From a checkpoint of a small transformer trained on Wikipedia.
Training: a variant of Muon for these matrices, 445M tokens.
MLP neurons of a small language model. Each row is named by its layer, matrix (down: output weights) and neuron, and shows model dimensions 0-127. Each number is 128 + 32 x the weight over its row's rms, rounded and kept within 0 to 255. Numbers have three digits each.
A block is one neuron, or neurons of one layer that tend to fire together. After each block is what it responds to, as a language model described it from the Wikipedia text at the highest values.

L9.down548:151089070095106141143158189088163131097100173113131144109083127130175133184172128164138092114103167129051145132199146160137136161158174093165214115111218107136095106095098138124092213137134120098160121148120130156157065183108138134162094135117139095083161079128112168141147137121150059085112096156165162154149108152096135072149187140122110117199133101150134131140072166136082137068137
L9.down587:110096085077107102105134076113102106154101135128029111136111102124068187100115156153105110158123142107160147078157120140173163171152086150064142141150093134149155123223164151140165121063090194135155130088128092128118206169122110081143109158172152172131124083150161196095108074155134079149089131103095070085168162090133135154087119129136094088143173121165163106133129134173102158145140
L9.down1635:109145120136122119135097080163177131183068079161113127097111055190080143127117158141064088162109134115142174088103154103144117126106125164118188168123092035100155102153164160136125130113073169098191121104150140088115157107122125111132114162092133146156158121096113141097101102115142167136103126141152109087148101095121164137137111166136098088096092128076121142112161175092075118079167
L9.down1719:136150098137121150130132172124134164205089147135130160121160071143193137147186109098115128064109165103182073145202145133139099158144210103140199117169144050078128069058152138127163186085159111149147114092181122160148126144092122185100108114110102154110116097149117128087151113118124130121147095121107188125159116147111136105118128156134065088114152173097119133125142118114073108107126
Verb-preceding auxiliaries. Tokens right before a bare main verb, mostly infinitive "to" and modals or auxiliaries like would, could, began, not, as in "decided to", "would represent".

L2.down689:110107140131142099143209083116152095162126139152129145092094165130161119140122185109140212127129177188170140190112120162135098118110145129132103111103117109066138118147112145164165113142125072183101105110119114159093124173130104140101117137135061069136160157176079181143134133207109196120160078124138122093126144110136103116137171143103070066087121129119132084068150049174126167164162
L2.down1562:134139143112156106134128048130087150131120149112152124121119175112187109097136160103125202135129175156134164142115112119125134100096156101131103143065120093103176073139151180170148132125134088175114112163108115160127156136118074154119121130101100042082132148146079159148133173167123165147121081123129133125072128134140120114087103166139097090116122121150047121093177095141158151203147
Main verb after subject. Main verbs directly after the sentence subject, often a bare stem before an inflection, e.g. explain(s), described, married, sold.

L2.down761:124115108142100151071071157114143145127128151185092093146118119191085152165130181121104099142134099148100084131116133140065108113117148114110103103116117139136073164197109213100162050174114096144142131140183155103089113139180134112130103087113157110130147070130150089219084086178125086085159133063138130186126121094113136163147160080054166135148139133072148178160162107132130138140112
L2.down1874:135162093140098116136086152117158155194175160125109106126128146155086148105144108115126101099172067117118193195046143155147129097100173138129103089145087059164153126157115141063151060140142119153166139128120083175120088121053128169148176076149191094147068156172116105104099097135177115165190108045109026136152184072128145141108063083125165081119129141113133113152170125099140141148154
Noun-completing word pieces. Mostly the last piece of a noun or name, often plural, such as Paralympic(s), Horn-ets, Cons-table, families, appearances, Farm Workers, across varied encyclopedic text.

L2.down151:132188164117146131143144092167104143153064102113106139140164124160165125118202108085110119145188201121105140131083190129160148129149134146127111124162129122075070130136170173139173098079160098160098126122115131169137070189145099140141157185150160131140097142116106110097084076136124113117133144107136112104118132142141160164195106082080128134111142186102149134141100177124121163110172
L2.down1647:139167152158162130121147063171140133118118103136114168130169135111163167074163114171179049131115142156208097138102129043147133083130132084103146096128148135123131130133181187133118101108146093125104114125157109103132138204090087135147142122142062168117138152128144139090170076063106098162132087096120156114074137187137108139153164150121141148129144136162126145101066093136102147079149
Biography article openings. Line breaks after the short description in a biography article (e.g. American politician (born 1937)), right before the lead repeats the person's name, plus list dashes, "Personal life" headers and birth/parent words.

L2.down823:142139097099108187050129137133110157126125146162140077175146122143098139065109139125112099118168102131157097130128141130111157137107120111163114197085099072111155117079174088105165125083129092099110141093158112110097079126100119100112143149111180158160132144119167138127133132111102180122138105090137122127079131152102041154113114156115133142069057160093157147146161067137106119109142
L2.down1213:116148171154162086079136177089159151109120180092120141128138137151133124115096148104081170150174159162128095121119130159111172069141144102146093184137124190069144136149148168095123177148145068114150088127147122144118137115150080097098095144108161105181099064165167120150060000150077150143142111154161130126150130106148192154103196118187069198148112149168091172098141117142100096112135
Sentence adverbs before verbs. Adverbs placed between a subject or auxiliary and the main verb, such as commonly, also, later, eventually, subsequently.

L5.down51:100082137130121158142059061128055162104125103164155086107090165073163150152146184131144112123175144105190150187132131115186099131124110106082163099170145100146083145109119131171125151129157107093147179116092105192132190128102082154070165117129097117158095155133079124189134106087081108113150097118158099143078138176082147099165150111189193186143120141145142090081061101131111142157114
L5.down89:097092111106118196141131103081110146167131096114098101202160174144124093124092130158129073064130160097156182146130074143151135054134144174150119116090110083178124130182165141103149130158113181162101155109157161091127125125131166071114085150125095195166089072095103132118130166109142116131125137169089191101113149147129094120100156136097173082132129111112126176155142150088133139140120
L5.down100:180162131175111114074116110114123187097114166154111152098122070091170103122140144115132108170174132101104186135118153158106152149078081094113095167144121195158157191167154075118161135077153152083119113148117135104135104135161084161176109136094169117081115118164127118110111111161157169148141128151194114182109116080119154171104125140163095131121164151144134149081183152090150210133140
L5.down697:123122156124146107172109144138150120121109086140095152180123208121173077112140109148052130140159096099127207142157128147168162136110100111081066143122176128171103153131145089175148143121106134126151084157127126128147119087147078088126056145099210136131080175166063124107136140165138073131109116123073117127060157101087106157080124123116135177135140127146086153149133172209098132111019
L5.down1300:127190102148165091169138140156073144093099099109138121091140170121085105134143160163080154133180199117134108123115136149117147118130127166118159126185096092082075191147119121165154151116126170122131136136128108167138183153175113141112116104174099123116097127177160148118133091153167152148124103174149124118166104152069162141151160156137160141063133155143151139148077069154108170117135
L5.down1402:091107146113140118062066078102178083160098193092147095133093095137152147131101179062129144143112117134115155121167079073056125171128100098088150148150188143087120106160089122140154106073078086117168065161166142097082135146198101129135153111116142157113244146124123159136101097119100151112117098151152139127097121101140138146125140124147142137065149165096085131076148144130171118113099
L5.down1716:161083152134062121125085126081115123089095146102175159175151128131148084140125098178072162109098072128150178105190182134090136117111100108116105110145113105079058057155171097010129131173134073145146140116122107120115149092129109160146122104151117124119059120091079114149126094107182172148177076111125098134159123087081104129121089096142106118116162158104092141129142126074137181120118
L5.down1813:141090172150110105118145144178134163137111181092123120131101091164092098112058124136150134112136185066167192147160129083178087085174186087140112105078142076129111103100067096121146172114093087065122118116101104132112131101175169129061098119115103118136076149083186117115115143128116133145138081140085110118092110145140147078100163084103111151091087188102209146122100187127141154158099
Verb inflection endings. Inflectional suffixes that complete a main verb after its subject in narrative prose, such as reach-es, rule-d, travel-led, with occasional directional prepositions like to, into.

L9.down357:093115094122116148131117139111079144148176082142071188116137194166125076122143166132070112134179187116132130130180101107105140152127172121060139149054158113134083117058069126177102152145143140129139058094143127091180079111148115138144199097127081164101103140114121125186155118118113098119136120141125120147136095167113164155114168155103167118089109098082219143079137126158182165084122
L9.down1341:179154098139183140127157102173067131128106128121153104175140106159200120127082140132081145115167147109183179111080104078077181146136098144099144101111116133144121143066170134181104070187131147159082180135137088135161136064160124163151165118193119137140080107207088136117117080133121099112145178157148081111176116121097123151122097079116153125071105161140125157145138164150175172152088
L9.down1558:103129093055123100081176153128171114109102132127118138158128143171173123146146197148114203146146185115106098142189155117156108066178144115145154116095120133154098095070182113179047142143170182094148151133147177123146060119137142124082162081128117118147127098150101132089160104131151170137151170092123157131116144087078105141154162154171146180165136128115157087070160162078111143087098
L9.down1784:055138083042126081111119175112120135157096102140144090170103070123118093121154146135138188157212151101120120076166154114130147181093137094162147079151139113132140179198144136118153133144141179082104128138116124105173081156170091113123118173117089106152085173126136110132081135127148138084135126102159158152101145146138147136102133123109146128158124082141192059169173155189101197087102
Adjective completion tokens. Final piece or whole word of an adjective modifying a noun, often before -ly or a noun, e.g. overwhelming, skilful, dangerous, political.

L2.down1:138161134127103113072051130108059060176105084048087128109064111150089145152136144141130139120143072177097113109131109153126129096085080127123122122139142109132142107120137145174132169170130157115087041070123135121149105154126170179116135155088110079099123149155115157135102122099121152122111188136100169072092135150094139092126145152111159140100118107135124131099107141101134148133100
L2.down1499:096125158153196183171088171134130118106153188137085158090150129109143143127163174122152153126102100129108132098139122041076150125153070124107137148141139111172128154108154103100104165082131161128126118091142144081117107092133155145165129097099133118103117159173111121120126156183123125185103084122149174116206138135146105150116125093120124182181161106110172140138150110217093138102192
Hyphen in compounds. Hyphens joining two parts of a compound or range, as in self-aware, well-known, two-story, 187-206, with rare unrelated word tokens.

L9.down75:126133141110068131147095167124108118132121146124118116133077165161108202130165124091059097072210138166050090120157141139082119122104076090065090102167051091130134161120092102098082156111149115112157128147094140084136110123082113104132137175135195105134163146161120076141103124154081163149075133089105112195143179051127123146147171130073114075127114130142201123054140220116155135130116
L9.down514:127125131090156145122147125136111174132134174123099146117066141122149117136112143094111130178156126144074081156119165091148180106096115142124093122126151101193118130158128152146195118134140092080178160087136148078078116174153126156133234115149141119142126114123189112153121053140119179101111155150174129166181119132090101132161146118170118127174171083109173093079147159089094112109110
L9.down608:109167144119116103154170131165152115134173180125134087048068168096117088149148105170139181141183050105109124152092095047122167095120155133133144183171136172120082111149115164157097174152125107129113126097165136168095154071117101121079206094141105113119122116140148121129139113089078179159097118138148153168187096148111123138116057110118137089143116133144142113134154085108125127181174
L9.down706:106146070084110124122161119120158066149096093150118116135139149121132151121106166153143092112100193120190112159164128078146172105135087127079169100168138140164109128108117153173120126093137169152163096202093124094125149165094131098115107097196113121174091134142138142208077119083085130107151074083146160144165126091122174142111156137215140097109109140136147177150120145187106103168126
Slot before a proper name. Prepositions, "such as", colons and table pipes that directly precede a named entity, such as with Brazilian, against the Netherlands, by Star Cinema.

L2.down135:104109134124140127094098100089101035087131159116175123146101130111159107108144086141109088153149123159160111079109052145128107103132122113091181141073175121150125138088071127151075098186135138064081166107134133152126128117147165144067084167116091063186150149156159115167124137146160098169112094129127160122142123131119060122126219148103141171157112096184127128116125130146124126167121
L2.down2003:147070143161100133080142148107099180143095144096113210116128138144125134112195085108145075116151119083166124157097121100075144055186095166122097096109121131110103164100086060109087157128148158180096127126146075101169139140123117140146120152072123127143169200091152046200110167161129097165154153120159150178106028167129119137125178159152068090144105170152129126106135110127091182163150
Word pieces and infobox nouns. Fires on mid-word pieces of longer words (comm-ending, W-ether-ill, Del-ux-e, Sym-phon-y) and on "company" after "Production" in film credit lists, plus "success", "play".

L5.down65:123127194095133148097164090114155143123104148118147137216146094187121131157212134055158173176113081130156156126108150140119129139140104169083173162145074152158097119063049084169163108123099161110140169141139123123154170141123123166095133120094139162162173172175079194148105169154159097152125084142066135115087113118158109144143105158150124140171140195116158136148207120161154135055082
L5.down436:131131128079133170173183134093144149133121133121189101132118121092090083096123140127080138171142125154124148136192132160129106165126089173113160083115096162130183085116081153090115118112066131113172132141132159206083122107118116174125104143168121174119156131145078166150082119171125074175121142125097143134102185127166134163143104177112124159148150177098141101119107191104123108149163
L5.down616:178169168081103140137134060074113083148186191037101130146117083172183109109126174159080109060074113185155149165109151117113129140169162147132108090089093178101149119110081140115187160093112096169092160127083109130080109105127145096104068130148085125167099172152104112139074089044127113122139136120084112114099162136099089113166118176105114107149129163099127149154134116127094141146123
L5.down790:148157156113131140122113097140154123085108125093128108133118097188148142098128195169159185122146129149086086091137116094101165158131124097179126145059093145118138175149071073095198174149183158098088144075116153161140119146180154131098106161188139180145114138166108115153113126097119068145098122122125172076086113134069075160125141134106132173085104106158100140172162168166180152176139
L5.down1102:139121163096115164125188113141136154139119170128144105195136091107112173108130165156128154101146119144186122119127083081133136106100154196153193098113096135105143077164179153115145091111157129133087113113110115107162107147158136134097112141125121204128099116155095164145175155082139142174149118124097174122109073147137124116129119097094088111116115147069163073131196124127141089129103
L5.down1204:144136142171166185136161041086143188124138117166128066157147173134174171081111118144076138105152123155060114103115166112152088128108092138118105125118130112162131145070100130057140105145120130067110178094116102114210118119136087167168146133165136146091167146146141117189077151175109150153180119112129113128138105117114131138087088149109142133155122061130169096131191110137142116100109
L5.down1461:107138144130121196132131082138103185131159155180119132101093108182187072152118144189116158117135124146085105162192131098101147089097092133176105099126141089168124092092169161135182131119064127119159119133094127156133106139152143132074078132142177167058157166079130155152126086137112068103117103102028149160145042169119161166092176107158113132162091121160148169155110158099094102162082
L5.down1501:171128118107123163131126144142120153072133144135128133179218095128163125095110138134087114124165159167108139100137093095179055131073123159144142148137092175146143146137088112046080125089131082143039143125130147125138100129190095145068112155108079190120105108125133150126117159133136107165133156111088104147089094132138129148132154092149125063123140194126057161111042091054098110145158
Mid-word continuation pieces. Second or third sub-word pieces inside a word split after a short start like "to", "in", "the", e.g. to-mb, to-il, in-vi, The-ir.

L9.down482:100149166132144079107148066096127173183137147152122109153101146159113108120106139176091105171115133090159144152089163103095108097128163188106164073135091160145160062139062113094134108150168078137125168160114165127120055079173129128081092116177161117119190168165083130147090155166105210179108103157189117126133154122144140119114137143142172082111106024142111127158125090103123159110067
L9.down486:173092153188143138145103087075182171153155051114084191102137079125090107140088151126100104147147130135157193126135116132118113118065185161080131162148211167108218120122147132098182133142139124142203115159132130106138106185112145093101130090151057152142144125086178144127109146082105114073090142102138165067124161133130131133121116105102100095122163115146138122082155145152147102121236
L9.down603:102050168136144136157135173204099085199124101177112153150171131190099173147091112132111171155053129138127137127144122065089171090134149116098101078116110106130088086063103140149099157085145103145121134143103150103162151132130123084082060065140110133127117156185102087158099127180190136134120106152148159124177104075099110110127098132109104094200149099137124116159075109104104136117069
L9.down895:105083166097163135102157154149165179151090185159122128094145127111185140126122100123150105095107075104148137119154170158127077133082138129176104178099079196133158108080138199176166083153119185184130160134158172159102127124125167124085127147163135103108163084100137172064097140186077146130160130132093116163119174098158114095146176162159100120094142162108146082111086139107194111094077
Mid-word subword fragments. Interior word-piece tokens inside long words, often after a prefix like in-, con-, re-, and before a suffix, e.g. incom-pet-ent, distri-bu-tion, infl-ic-ted.

L5.down25:151119142168133142089052160084169145116095138151122137114052095117106133112110157155162100152115109145146185140162190105091112070240118114102157108130160135131118187152106136085098099085159130126137117172140122067087096087115102185126139133142140169102123186132136171097067073162131131104110186097146132126141168149105073185129104141140121159132107180118104170097138177111110155102137
L5.down245:123126144052128080120188119198165121116101095164109133125154105123164136107160089181098066143129134123177092034122125185120062129089118113147158073104120052145102181117078125189109088097171143154101132152118092143133116141108101062174128110191156172148097148155128137106103154136154146085159101185132153142079141122103062159132124128167187107150084126109098151114080162136104082160100
L5.down362:151092135123182093132127090112068126110096159126157149161151091091157142146139140128084170130112152131174133121081119169127170122130082170075166164114152138161078107155156117099094109104144147156169187100167081110080169184131121125166060104076125115106137117196164147106179063115151153147081170157159075137112163080147117119142119153125086148117129190129104147117165132162135134122182
L5.down750:116147155160129153074129137152111146172111077103128106107155135164116105144054136154119100137085203190172064121126070108114079118168143126123120133040083085124115130145170094179093117177137118093090111122094201090110126133162104136087148136119098132086165069139071139117192142122131088119155124148136138141143130089119089148125127145126145128075095060128087090112155147159103141146141
L5.down1477:115137087173122125103097093107130140113159173114158177110140122131090154146062143095084094164112189143201146140139091146181088083143127197103116128124156192155122127075147123189106143105125133156123103136100139126102145125125110066143197092120192111151085137128150103125133174096081120140170102107139191108096124218142135165054135133172145077139105145092165094082192106121127126139105
L5.down1605:116125102158187223120104139128180128182150146138133141107093120092133195141068131146157118156100132149142135097108125142171111167138060093143113103138157115118151089071141153124107127136147115056148090139108102096172106072143080150105203135143081135138132186153084101158043115065154129114147150131100132159097112081090139111149150140092129121131111134159098192155130169139100145099095
L5.down1774:101130160112158179085134125135147147123080102127172120156131174088106131128081177127140171134093147120104111091131125155174109122103207146137110169128126054123075106135124121113111188123161067129169103116058145127145135083144083084139089123109164147136101152135113171115118141158150149097130194129141104129122115151157153091141154169147119153150099145106098152102152118118164143130118
L5.down2044:124172126131133186119130103103138100128083117154114147145100112133132145152130125205093120188156113085141092157115078198133091166161143100080113219122149165127131105160098133132112164085149192144122124150121151084182134130178130148116074076086071172160171063132103127154126136126134079147149191122105118137132138128075093080077135181131195105124135089129106175156205133115107118125093
Ordinal and ranking words. Ordinal, ranking or quantity words right after "the" or a number, such as first, top, 101st, 300th, one, both.

L9.down1070:150163159125079116075159099095096138172117149182139180175067187125125165108116126120145162163200080095143205095148178164154145071080092205148160072092136126104120159114158181115101111136172114090129142127129139148125090166162137121082164104155087100133076126203088158123097109107104189138117154115138139109098166096143137121162164145107121074140115102143067182084165117160168118100173
L9.down1426:187134066115074072111113141138139127093188106150131107147134089119103131158150157125076114140157142069096162115188158126096146092109175122118074180098109105182159146157139158095130131145078109102150104042059126123147082162156145108094180167184098111112192182094124145118093128145161169127093144123143164159161141096084138148170144157159069115152095123137166077132136096114156183121154
L9.down1974:127101154156073150119137163149126101161130167176125117099127109123110143064134189124165128154130155063092157103171168191126098131124130143128158122156104129129102125163079079132140161164084081171182105129126169140088049121165146139122108143130155120134190129196109109125113121152109138111159147103153098118099104095112085157132123240141092092175161123133140180095157110102140119147126
L9.down2044:107155096134100127109123072065128105099135152199160150099180129073101174128133145087165137153109168030103140113198201205118137173138131144126092145116085129177155144141126116130111145120088111102116099106154129117164069100185125152092178102149114072107193129163109078098122096146115164113150102089162128165100135112019074066164100218099089097155130086115119143119132125129149190157119
Main verb completion. Fires on the main verb of a clause, often its last piece or inflection ending (-ed, -s, -ing), right after the subject in narrative text: jump-ed, wake-s, eschew-ed.

L5.down247:105111122160134118073130056144117116074139116122090117189080112132162097079158068088149110149129116174142144092126089129091150162155090089121078207171175153125126200103105089138184159140133113131124126103128133105085130152107117140195147196125130153080092157124120129145121089103148104151178135158118170161194116103122131122139153076142150187091097124128125131072093162153086131185133
L5.down270:151131091147206135158125129094156148076116121066112157142210168155152142156132195172156172140200149165157086062135145187153145083134189164095122113159123129110088135068133122156106185126120138144141098147128111121138116137109147139175162117174167122119150114152211144154176119161189092119119148139179134069100144165135177134160111146094141122111112154056089134127139134150150118120116
L5.down276:047125144118173159116161136081133078165086174095120109096102107123131139112104170104121136086169188137203122111151130183133114124174070111141108182097116114123085155131062173109121175155139139149143119121165167088056131105110149118123132130130120132084126134144201144118076049132104113204098098116092157099150185181101127123114165142073146120150126054092164152102120110107095121131225
L5.down896:123106135193160190135147117069101128137112129100102123166137157089147156139212164083082101121099112102121134152113134156140141095139168195118105094170092172103109141121114162084118123146140083154139209170164145119154139110127141131114228052141127093126149110202076180137101096096140123122103116111100125092098117123152110140163165131123144061180098115181116121081114148084137138107080
L5.down1021:119107179122151152152153150114164127128143135078115103120126154122138159147094068181141117064121139085074095119143105124192099133149136126143162148152138060104114105135184158120125211131146110118107141140157173116132148141134099115146105131148119134132110127155085146136155117082117128111147109054205131156154105106124171175071063133064101108083126133126135164175142135172150131154139
L5.down1087:086102138154153113089164126114112131222136139122143091083120162141169137190146122143086156075124117050122102130110096209079049089131097134128157084153139070065112118128134133139127172173173167174153082154132108061147095136132159156116117140139078084041158137116178128088183124149108117148139100155138115100137079099118134102151173108179077114110097162050140132155120170196045147049174
L5.down1370:132092123150142080121112163125094103099104208091114132127110170144173125099160136113155089086150155141079137113135162130139105119170169109151122095121147165166181135159075103166102165102122114098072128156100064122163152117170144139088139112050212125136169120159094057085140152221139091127106169129142126150105141127141125070124132187105118142080132086093140160107064130163173153147108
L5.down1608:145097110166108152118143097132128162162021125200145131113161132113159113160138100111078181131155097089118095113108096137105118150139096085153128160132131141099068107091071129151136134131114132101104085165129133122158114158153110128168063124159138172087122130112089158146098131087134114074126094114091151120125131129171147138071172066108194088127118092124152095186172109106181114108125
Predictable grammatical continuations. Function words and word pieces that a fixed construction makes near-certain, such as of after need or intention, have after never or "to", t in couldn't, and hyphens in man-made or COVID-19.

L5.down417:145091070105133144090164156140100075117114102134170133162156173105104116046135132154120132133183171163121171152168142152136136132099051158099142161171113046128066176119126102147179145132146145154100138144154095167181156130131070083169158126123107160146119118115131114117163135089152151158154144124133099121130163097103157148118127186132114148093109187139142130135140144089073094109098
L5.down632:167182106073123111068152106110092092139110152105158077117161113144189120130145141094081125121141094130095143162175141172118184136107120116155087142135158101141175160106105082130135084124132095143112104103125123078146057141095130182107150118125129096141126122119104108175141115034132135103130084067103108104098175149076155188083075097170140108153152154142105149137076121125097071160093
L5.down684:088100189144123159111137060089184098091086075127124129134144154143173090108157100134120145117113103077085140160135126157103113089081103140129071133157124101094053128126090169158111133130087151120177149048067107140112133133128061159143126129095129161101173163175142157165151121142127173116201135123098117161164048159167172150148174116096144115124102093166146139130170080123100183080131
L5.down1423:150179109033109073164122098078103102192113138165173118187073160149189191029108134150137058123091092136075157122123093141076108074075120073190130063072143199165059045128136134102107054083120111127084119101143116054151120120109132110106159081125124115131171097095123142127102120155106125128111119130105106171189092135114164101127173081107193105168113110124104139108111108142186127136108
L5.down1547:110091155141117147176123112146114134111155113147132126061084168158117094107180130108087117177146160084123133132113147179113111138159103101157114107103203197094084124200134074141172106139156099187127138115094144130117135148124145179145148135132186122126188126176112175168064088115134162179116131147121091168137121088099121157166063085127093117137136144113137126136086122135093138128130
L5.down1681:178080145132137111149125092097115099159120135152118160163146095089153141118117088041154129148158057141128109154068115087102152094147137114136132212152177143110109144121179136150079105094083151099110142139121094099093121133120107170099167064101165092173198091101101154165125108130149149111103200145082064119147120117178077115112116096111133131187116113179113083126171131079184126091106
L5.down1859:089175147088155139151135139055184117151102040101091131156130124127182162172124121154119080166153175123169174140106115063181125097133126151104103141106179135130125113148082199135081082138096147108144123183142060132154141077149058141075126163082094065103191093177120132162156142165140158135153056136105075136127139127118093107135162096138178089097186159140146153088172084082123120103091
L5.down1956:182174100148130170126112129171076156140133128171176115104109123110098154170140108172119036103133169138165161134086137076129145076191071117106115122124117168148157140128137190085068091096191174150106163136121101083101129137181125193066178065110055081094123111071142116180126147095112112172123162177132088167153130082118154104147173136133138086155066134162137173127094157110152135149155
Passive agent "by". Prepositions right after past participles, mainly agent "by" naming the owner or producer, as in owned by, produced by; also merged into, split off from.

L9.down341:131116051145120086104135159183114128061189130140120178153134123197174219103117126149133198152144142166153165169210090145071178145116129153112129162151075115125140100142121165088144167106116181125126119141125141192176122081154136127147120128102151180159198150145175206176139135139137152147106147108105111105130149116127181161139131071100148124108126098159095090138129106119147129114101
L9.down356:145126092166110156104147103167040106163133081110097177146207095139106176154110150158146110146162114141113174140182097097184080137123091087152094129116208115128081075105129136140161178091126118145120111131137058153139211124096166126091209039070192063148143135170124120235134117107059143109178131100085121148156137129123141119180166110134089147102144173137078147168145142175077143112054
L9.down773:083179111121099124102172186094107113133115131048090158134157181115114092153124124147151108143096133089137120141116110116108108059158179065158142120185156088106161138181074174111146073143191099105109096169166139175095097110133209131143084163137135118088122110152125160101116130079124142179148096096109162076122209166137117171127117147096133102102154160123071166123071084111094146138073
L9.down1892:133120156172141104116105137154047153166132164126140108126107105106128176116095153110134105151156161077089167119093163171113094118108113111142078099095116087087129139141141143122141096149149087111145177165117137174102130175087163155165140119145108213104170121152147126117120149067066166189120109079107169124182139079180102115088135061163144100168080133108122113141143102093179104102138
Plural noun suffixes. Plural-forming ending tokens on nouns, usually "s" and sometimes "ers" or "ists", as in representative|s, district|s, teenag|ers, tour|ists.

L5.down316:134162088104165122115191123133131111126073105086116104136084167120115084124189107165119182099149159102139191133105137162065209111071088122112136111143120084125126111118126148168072112163156115072151130110106094135165104140152111159134111149139134134117054125114180093115151113161091113108104083103144114098162151178126134174084111149183135090139087116119155168186091127134136149084116
L5.down356:166175091177110124121150130123098182096144102111066124111099166169118171136077198118110126140132053117173113134171139075127119078178110133046130117176103150131129207164076132135115217115101091131166096126103119121116142148166094098119170166137109138129151142167136185167103144163141124111120114163181131153173131074185138157127157138116172075116122124127138151127156139201136120139165
L5.down792:111162111097115168098149192077082131188112104103119116121082168093156167157154145086106200145124095063126167146122134138080172122102101146126118144153102133163114115183150112097103128092186072142148161154119131089122129147158144120129109039105174093099107096113169107151096134126060161183139127046174120167157123144088104134088110062147132196158092065115180102095152127177185146110149
L5.down1177:117111097096111154131098099151176164081157110103105127124076176142108075188198079198087103099144164145089077099130173089103153126130086138116117118140124143116073121144153150158118125066103125126136171103137176134104177187162137104130151120107073118185149082141113189108137089112118203206137135181121108156094172188108059163109127147125086177134076113097133162096077102128100152175149
L5.down1292:122168136119116189129130150092132137145135111182142115106073105120175075088139130137124118085124087114146136134117161112129092130114129146108166128114155160102161128087114125164109130107075132124094122105132126103160089170120159114109120181091131149126093088168136214125142069114119184168083133154080087134104173114145215206120135101067159160171096171163077160142130109133126146147149
L5.down1765:161224129191156146117083159120089130122107116134123146123144183178138071182168171142072105156152174140101149094116140129131108142150148132084119171199200149155122176086100168113123161155112121117200197096102128144112129188131086103165165172111112157117148153134102153130215108078137143133097135199108116136121165187094081105142079136102061105173165139149178103149115170061110121097119
L5.down1970:126117103102153135136125164127101124163080115126130106157110157145142065135143159139127107092137117157125150149103086128130135147083097148112135115106176182163152144145130134155080137153106151189139182130117116100129169097142142153110022125144097135166118118072132166154106126117157082111119090134111149193154098143107157116129082113172110099132196120141139120134132128156152140140074
L5.down1985:112143116112130146114094070134140138116150161101094093165134158144176135133063089144121154112144125144088086075127139110142108174169117150138096148148152108112087146107141092070154073112166114106075143118153180104123160140093084158177163137134138087143083133146138172152117168127160101159158104148118153108104124117181106082089087183095119106165132145097163141155128064117094132093134
Date/place preposition cue. Prepositions like in and on right after born, died, founded or folded, just before a date or place, mostly in biography sections ("was born on", "died in").

L9.down527:089098124165168135091146066162113142138110114099102185117114144135200176153103126201128142155158126148160155077127090142106135146079093077103082105148156183146164114057203134158079131137087157132165119127161136146135114149149126136137083051084147137118089109113155087120120157114094114095188110145135138161179144147146131174136144106122167110095102100110172102129182132163127177081146
L9.down778:148189125103118084144186165140155047149133141084130156141141090053134092177125176139112149114144108116090150181142187155020163101144165103049161104118084120162139171177140094062099166130097129111081157051150103123172132159089106174134115076120083157123118098164138147137131169111134155152153069180124152139115107119133140103147119056147106092114120109110125089128109128183101158101213
L9.down837:161124104107089083086172171115148105113044068190177098147140151118170075152111172148122129184166155135146124135168144121103175159058135167104132084087120086122105122166095122135158081113138167133135142111096109117097135206119071140171135097128110142154106164174127173082124143136129130101161152113126117130164097084143118093079150107111125103135098120094139186117143063115124092062110
L9.down949:140083131134139095118158130167145119128143186152146106085086134100123137180135144137119168131142120104094114150093109133147094134090099036115077142115165101121152110177185147108063076205158143152146162073104092135238123135151174119119100127123120113163080141111160111047114102127208111136104122126160120129119096117142136094103136092154128115190131110155168105140091148183151130126122
Prepositions before dates. Prepositions such as on, in, about that follow an event verb (born, died, released, opened) and introduce a date, e.g. "was born on", "died in".

L5.down607:108105103160120092145129166131135113154090111129124101143115113092095152106049116107083180089132111172111187155083120153123091128071127116132142141175121150110112138200134111160091113131124147167111121057142116106153120179181073203096132079120090135149135102174150133187135155049139174089148194167155112085134182086102110111083092163117143113116173088031174127138129114169198150140125
L5.down775:111151132218116144145107119108155138119123124125096185152188118149129156110148135147062076140108135153135192139105142121163124135107047155141101134136129136088129154157088112115120092083129149130137163163097086167076106075115146113155146143125115132099112123135164139111125200159079099104122070098151066121140161098144130079111148066131076084138058142115122121157104100150140114141096
L5.down990:125104127132068173129168084086163109102099126099144126113136192156123122155151170089150125072117123128149157171182143145154069111201162101168032109139189102166127122109102077145153158141116194177157125146097166089137110093144114114121111141152169103120105134182115150119115148184095128062073133134133119086192148136082122135121064136146133165154092134150156176144172085111127072093145
L5.down1165:095157173097153161091112165174166157165088123117113094120167112116133186109103110144073141162164141170150125130087168179168125129185084078163116100129084100168212161119174097102127143144155131128078188117099161167124118126116169116161138143114132176083104143144092095136146111134095039131091101089159097158171168122108085114110121114154139116112098154148117070074133142105148145124101
L5.down1280:110207129086124111101185192081121117132096099116119114059137136093135087106123152086176082086121107115166100133084096138164166042116158138188180130179135086080161117170110130090122122178101109159151080149163162107167138146171177133084071115119109172109232139139129230067156138112122152086140183114088131121142196130054176113125146129072117129141101136083088103124118085141108092119119
L5.down1305:127140094129110123089128164126127184133126128102094131080181132069163147111148107161122134154134131118124114146186162101146130121120147122137161088175101092069087151184163095137092150117101127122131091153131124175166118181138102126071145165170111103089147124070061106111153106143114108097124096131107106132140116109195174088200065165167066082183140202121096157122118095162183181095162
L5.down1675:079146136103114170120188122088144085140119081129092145071092114091111082128136127134081132129122115095084119153130162180182123111096069139185154144149044178143141100139106100095086121141154132140178120085117109108151122130108117160107109156130087140126177161144128179170141155121141109118195203096145120116070129123113151097097134181150140110097035128079117134102109103157102106157153
L5.down1751:137168123163153090105125148135095162096130165126136110130122104141132116119182136184047069165132120112151096053090103142128099127131207127143189126112147116124188102142190107132129089180132213136095249166095118147120109161195125118070169094155120114230135156166112157131065114168169125101210166120095103149080136121124128127117163051142139173142128128169162156109176197096152166119113
Plural noun endings. Plural suffix tokens such as "s" or "ers" closing a count noun after a quantifier, as in other races, four stars, several organizations, numerous satellites; also ordinal endings like 40th.